Weights of a small GPT-style language model, trained from scratch on English Wikipedia: rotary positions.
MLP neurons of a small language model. Each row is named by its layer, matrix (gate and up: input weights; down: output weights) and neuron, and shows model dimensions 0-95. Each number is 200 + 20 x the weight over its row's rms, rounded and kept within 0 to 999. A neuron's up and down rows have the sign that makes its largest values positive.
After each neuron's rows, "fires on" lists the tokens most often at its 100 highest values on Wikipedia text that the model never trained on.

L13.gate86,180,201,178,210,195,212,193,183,198,229,179,227,224,202,189,199,174,198,212,179,229,222,222,196,190,186,206,173,198,227,212,225,227,221,227,199,167,176,179,246,190,202,220,202,217,205,176,191,213,188,188,178,208,220,185,216,188,232,244,156,185,179,183,212,179,217,196,177,217,208,165,202,191,223,202,169,204,210,214,189,209,221,222,144,187,244,194,209,229,192,190,207,172,204,221,190
L13.up86,219,216,177,173,218,198,182,198,222,198,186,245,196,195,213,176,188,189,232,194,219,224,210,196,211,195,196,178,177,174,176,202,195,176,217,214,196,196,191,217,197,185,235,182,209,226,203,218,217,161,175,222,218,185,192,212,227,208,223,203,164,225,208,204,167,196,204,235,181,207,219,191,229,220,231,201,183,251,180,184,216,208,204,201,192,214,231,189,218,199,210,199,180,227,186,192
L13.down86,215,222,195,188,209,176,230,186,206,170,217,174,183,196,205,200,203,178,220,192,173,226,228,191,219,190,186,209,200,189,199,221,179,227,225,198,191,200,208,222,190,207,198,220,219,209,197,162,205,183,192,199,199,194,166,201,191,183,217,179,194,162,201,214,183,221,214,179,184,176,185,187,154,189,210,212,205,232,204,232,208,197,192,220,179,216,211,200,174,215,207,177,183,206,162,178
fires on: "ar", "it", "ell", "in", "im"

L13.gate238,180,201,189,213,200,237,230,204,199,216,203,186,205,184,189,220,239,186,171,214,156,193,204,194,200,176,220,193,209,197,191,167,213,217,201,176,217,203,206,207,207,244,166,225,214,249,194,208,185,182,235,194,167,227,201,257,208,173,171,210,191,185,203,219,182,202,167,191,188,204,196,159,216,208,218,218,175,206,194,190,194,191,208,190,170,198,220,196,232,180,223,166,194,170,213,184
L13.up238,191,217,196,195,168,200,234,207,197,197,220,183,219,214,203,215,224,180,192,202,183,200,221,185,191,207,185,192,151,223,204,209,239,214,222,204,220,217,218,197,217,195,248,203,203,167,192,218,224,209,192,208,224,225,216,226,193,203,206,193,193,200,186,200,198,195,200,219,220,184,207,225,202,200,244,231,186,199,184,204,193,193,176,214,186,183,200,217,196,156,205,190,249,199,186,166
L13.down238,191,210,191,218,177,207,198,210,222,224,212,205,205,190,211,190,211,182,193,185,167,182,211,212,202,221,218,181,175,170,240,179,221,186,237,171,191,191,211,212,210,186,177,229,174,179,191,166,209,186,156,197,209,242,206,202,216,202,232,199,195,138,181,173,200,174,168,198,196,171,173,171,254,202,186,202,213,199,195,217,194,191,208,178,202,198,229,175,233,164,148,198,235,165,165,180
fires on: " by", " to", " with", "er", " l", " r"

L5.gate267,214,227,200,195,234,232,196,197,196,195,216,192,163,205,223,212,198,204,194,217,218,227,206,192,182,190,198,225,192,211,205,169,220,193,206,174,230,212,248,188,243,196,211,174,203,202,215,190,203,164,161,207,191,230,193,234,208,180,194,189,174,222,187,212,202,219,188,212,158,201,220,197,210,165,226,185,227,199,192,185,208,202,186,227,237,193,203,154,195,227,228,155,187,248,188,182
L5.up267,176,214,206,178,227,220,229,221,160,180,194,197,181,204,187,185,180,167,201,196,193,215,231,203,200,175,212,186,205,168,212,195,238,203,187,200,219,227,213,195,212,184,233,185,211,200,197,189,197,183,187,196,173,235,205,218,180,191,214,257,142,204,199,204,208,189,207,226,155,179,211,215,197,188,206,191,204,204,180,204,229,199,184,192,156,194,199,195,224,171,189,199,197,198,225,177
L5.down267,188,230,157,224,179,159,180,198,183,192,235,183,180,161,214,197,218,211,232,213,236,211,190,177,234,198,228,214,175,214,223,206,188,225,201,219,217,198,222,207,208,223,201,215,188,195,203,188,194,201,206,194,214,203,224,207,207,194,216,228,184,205,217,196,222,193,177,226,230,183,179,178,165,189,205,192,180,205,200,191,222,201,183,207,222,181,198,203,209,210,224,222,224,194,192,191
fires on: "or", "n", "ach", "rom"

L15.gate336,181,219,199,195,222,206,214,207,178,190,192,196,192,241,199,184,182,237,217,210,250,157,212,206,207,179,185,185,205,206,188,163,182,198,184,201,213,202,190,194,194,225,240,192,196,189,210,216,217,190,202,181,224,192,173,202,194,187,218,186,209,177,182,191,193,207,203,187,211,189,215,176,185,191,222,218,180,233,197,193,204,195,224,197,209,218,162,205,192,222,194,199,190,193,200,222
L15.up336,233,186,193,183,183,211,169,231,228,206,201,219,178,209,214,205,211,223,229,208,174,219,190,183,220,246,187,156,169,174,172,188,159,208,241,203,198,178,185,179,181,198,188,198,179,207,158,234,204,166,162,229,202,183,195,187,223,223,235,230,209,212,192,172,177,207,212,204,236,206,218,225,178,198,218,204,177,195,210,243,190,161,201,205,190,217,189,192,214,190,209,191,178,177,229,214
L15.down336,233,223,192,222,198,231,177,160,229,178,216,176,147,196,172,252,179,210,206,211,185,193,218,196,222,206,207,184,207,181,212,229,192,224,231,212,180,208,187,210,189,214,168,237,195,185,210,206,183,210,222,204,176,222,204,198,221,188,217,219,209,211,192,196,194,178,212,183,197,209,207,229,168,201,193,200,181,193,200,193,208,187,212,207,190,215,212,201,177,185,182,192,213,226,219,170
fires on: "un", "ar", "ited", "in", "ad"

L16.gate386,209,192,200,199,184,221,211,187,206,198,247,154,197,198,186,225,194,223,176,182,184,182,207,202,211,181,204,197,180,203,213,217,213,199,194,201,259,211,169,167,199,212,166,209,192,197,224,193,197,185,218,208,224,230,195,213,174,185,213,214,179,207,190,219,176,205,192,203,198,193,218,198,215,189,239,181,162,159,171,189,222,218,218,202,177,206,200,214,193,159,192,201,229,210,195,175
L16.up386,170,170,216,161,173,171,211,188,223,192,222,192,195,212,203,212,243,182,235,262,180,183,196,188,212,211,182,181,191,189,183,213,214,191,230,242,193,210,185,193,187,252,184,212,213,183,192,218,190,235,208,159,196,205,200,229,170,229,230,205,184,189,211,190,183,173,179,199,194,196,234,202,235,212,170,207,211,202,228,214,204,207,182,192,181,148,186,207,203,199,215,178,185,189,202,224
L16.down386,183,177,207,229,190,200,205,246,211,230,207,183,209,182,183,200,196,287,175,192,210,200,188,205,251,214,193,188,195,176,204,203,164,183,215,223,184,189,208,213,186,225,182,215,198,203,204,179,224,221,212,220,204,199,196,202,221,206,210,219,199,216,186,163,186,205,183,219,226,238,195,174,204,211,189,205,214,208,201,198,192,159,196,199,227,234,222,208,176,196,188,186,179,201,170,146
fires on: " with", " to", " by"

L16.gate102,150,209,202,212,156,162,208,215,230,217,144,227,212,191,184,177,222,192,172,166,186,165,217,219,190,179,203,191,195,174,230,218,234,208,197,206,176,224,199,209,216,217,191,218,217,203,198,200,176,226,164,201,150,223,230,197,198,191,207,209,203,190,155,188,187,215,164,225,224,205,202,177,232,187,205,204,202,222,201,189,235,210,189,215,167,159,247,178,192,170,209,174,194,218,214,226
L16.up102,178,202,193,206,210,200,219,202,196,193,191,176,220,191,181,199,186,219,186,186,216,162,184,213,191,178,213,173,247,183,171,233,231,217,243,193,212,216,200,179,193,208,201,192,192,182,176,177,188,229,200,196,178,225,241,208,200,186,232,203,197,201,166,210,201,215,168,192,231,190,195,181,222,200,202,172,197,201,189,206,194,181,176,171,194,175,209,203,204,200,187,161,214,165,202,190
L16.down102,195,213,195,154,225,222,218,222,213,242,173,194,203,185,212,213,189,234,185,207,207,239,213,232,196,180,188,214,212,215,215,199,206,190,264,226,184,210,196,216,193,203,178,212,183,213,186,184,213,210,186,192,208,207,178,190,201,205,217,209,192,185,204,202,188,218,211,239,208,247,159,182,150,171,207,172,196,199,168,204,209,215,157,194,215,190,183,176,202,244,174,242,254,189,181,210
fires on: "ing", "le", "ly", " of", "ough", "fter"

L14.gate62,173,174,183,225,200,190,193,242,249,198,197,169,218,208,205,212,206,214,186,195,198,194,185,210,183,222,231,211,225,205,221,211,209,162,207,245,208,207,236,190,194,202,184,203,184,243,210,182,211,207,189,199,205,204,210,186,223,195,181,203,241,202,171,189,202,176,186,187,200,178,212,225,230,189,235,203,156,218,215,214,190,215,189,210,211,219,227,190,184,172,231,191,176,172,213,236
L14.up62,199,189,207,219,203,210,206,219,234,160,208,200,212,183,178,201,175,173,246,222,191,215,168,202,189,193,201,164,203,200,184,206,226,203,240,197,212,184,236,197,249,179,164,202,208,200,205,185,195,228,191,211,217,196,194,203,183,177,191,209,214,166,203,169,255,218,203,208,208,224,198,206,179,209,217,189,177,226,218,220,204,215,153,189,169,207,189,214,175,168,236,197,179,153,168,204
L14.down62,177,220,240,188,160,200,206,185,182,191,193,155,236,197,209,199,209,226,188,188,225,218,217,230,197,219,205,207,196,185,234,204,187,160,224,214,202,229,189,204,203,202,188,203,221,222,192,187,219,176,152,197,180,213,193,211,214,211,227,199,171,198,197,185,196,233,195,185,222,183,177,206,191,202,166,230,246,200,198,203,200,191,212,186,198,189,178,233,206,264,184,211,237,206,217,185
fires on: "ch", "fter", " the", "ing", "ite", " from"

L2.gate113,230,180,193,199,202,251,213,206,185,203,190,201,221,227,159,205,163,195,180,176,206,205,199,211,191,169,224,223,224,172,177,191,182,235,223,205,193,185,176,211,198,202,205,236,226,182,215,210,217,178,186,191,211,192,200,235,156,202,187,211,213,195,233,221,198,221,227,170,204,171,228,198,217,217,230,214,217,210,152,246,195,197,206,230,167,202,182,237,207,204,216,219,201,189,207,188
L2.up113,230,215,185,176,203,217,211,222,189,198,157,231,192,171,209,215,184,203,207,201,190,239,189,201,175,164,207,167,216,206,165,198,183,202,170,230,180,174,219,180,218,190,214,211,216,192,200,213,209,189,213,199,205,186,199,178,204,205,227,175,179,182,247,218,209,184,208,183,199,245,215,186,205,210,211,195,221,173,219,211,194,166,200,235,228,235,144,228,224,207,221,194,183,225,249,217
L2.down113,227,216,180,213,179,198,215,207,184,215,160,199,197,223,232,223,219,214,242,174,209,220,215,209,181,222,210,207,220,179,223,156,177,202,209,203,183,186,176,212,240,187,223,215,198,199,180,198,196,196,205,198,188,204,174,185,203,215,193,202,190,207,199,202,183,233,188,187,226,171,198,194,197,200,194,208,166,207,270,200,215,196,193,200,201,240,174,216,192,219,228,200,227,224,201,194
fires on: "ork", "n", "ey", "ation", "ri"

L15.gate199,168,208,158,192,164,176,195,185,198,199,213,192,170,241,211,181,214,208,187,199,196,207,209,215,208,173,187,178,164,181,217,184,203,192,198,215,198,213,208,198,174,236,193,225,176,176,173,168,191,211,162,202,175,192,180,181,219,197,188,182,212,154,202,193,193,214,217,246,231,186,214,211,194,205,210,229,223,224,233,211,181,197,214,181,202,204,207,192,201,190,202,179,179,206,188,172
L15.up199,207,202,184,208,160,212,212,210,181,228,207,182,190,194,205,209,190,179,197,186,228,222,195,194,237,195,192,200,190,217,178,225,205,195,233,186,188,193,216,228,195,215,193,210,238,248,171,191,168,199,182,221,218,207,193,178,205,210,221,189,173,223,198,184,263,200,198,221,213,198,175,186,193,210,195,200,210,209,192,162,252,234,214,199,198,222,209,203,198,204,216,210,192,196,173,192
L15.down199,221,164,192,198,207,218,224,211,203,212,193,209,205,210,177,187,208,197,211,225,213,201,214,175,189,169,156,213,209,188,185,201,189,196,199,173,187,198,182,179,175,203,205,173,209,155,235,224,202,180,204,205,187,226,188,212,210,201,199,207,200,178,204,241,177,212,223,197,181,188,155,200,156,186,173,164,236,179,206,183,220,220,194,177,229,202,183,199,200,196,207,181,212,200,194,173
fires on: " The", "ar", "og", "th", "ag"

L5.gate323,170,174,173,146,188,188,226,194,219,187,252,170,197,194,206,195,206,199,186,167,201,225,203,187,187,210,206,216,230,213,232,189,210,198,220,190,221,213,202,193,216,194,215,184,211,198,183,184,202,172,179,206,222,263,182,175,256,193,207,216,188,195,214,191,209,171,211,182,153,195,196,206,228,185,205,203,187,225,182,201,222,173,179,186,213,154,207,189,215,187,219,180,152,184,208,210
L5.up323,175,182,192,155,206,168,216,186,186,187,221,179,223,199,207,189,218,202,226,189,191,210,214,190,211,208,230,251,219,197,215,189,204,211,200,213,201,186,213,181,206,197,208,168,190,191,183,214,193,194,167,221,183,240,192,190,207,212,233,214,187,206,200,209,212,214,176,207,150,207,240,223,217,183,225,222,207,192,211,196,208,201,183,219,219,151,218,174,181,178,180,178,165,175,189,188
L5.down323,198,210,207,215,185,188,244,207,231,223,185,168,234,167,199,205,234,178,225,241,216,225,245,208,166,199,206,200,215,191,205,192,175,171,195,214,207,148,202,176,182,197,194,201,195,210,192,190,188,202,193,216,185,191,205,189,198,183,250,205,197,238,218,143,198,249,162,165,232,199,203,240,205,187,193,195,195,220,188,205,194,208,178,198,241,180,193,216,216,228,195,224,225,209,192,195
fires on: "ther", "se", ":", "or", "r", "n"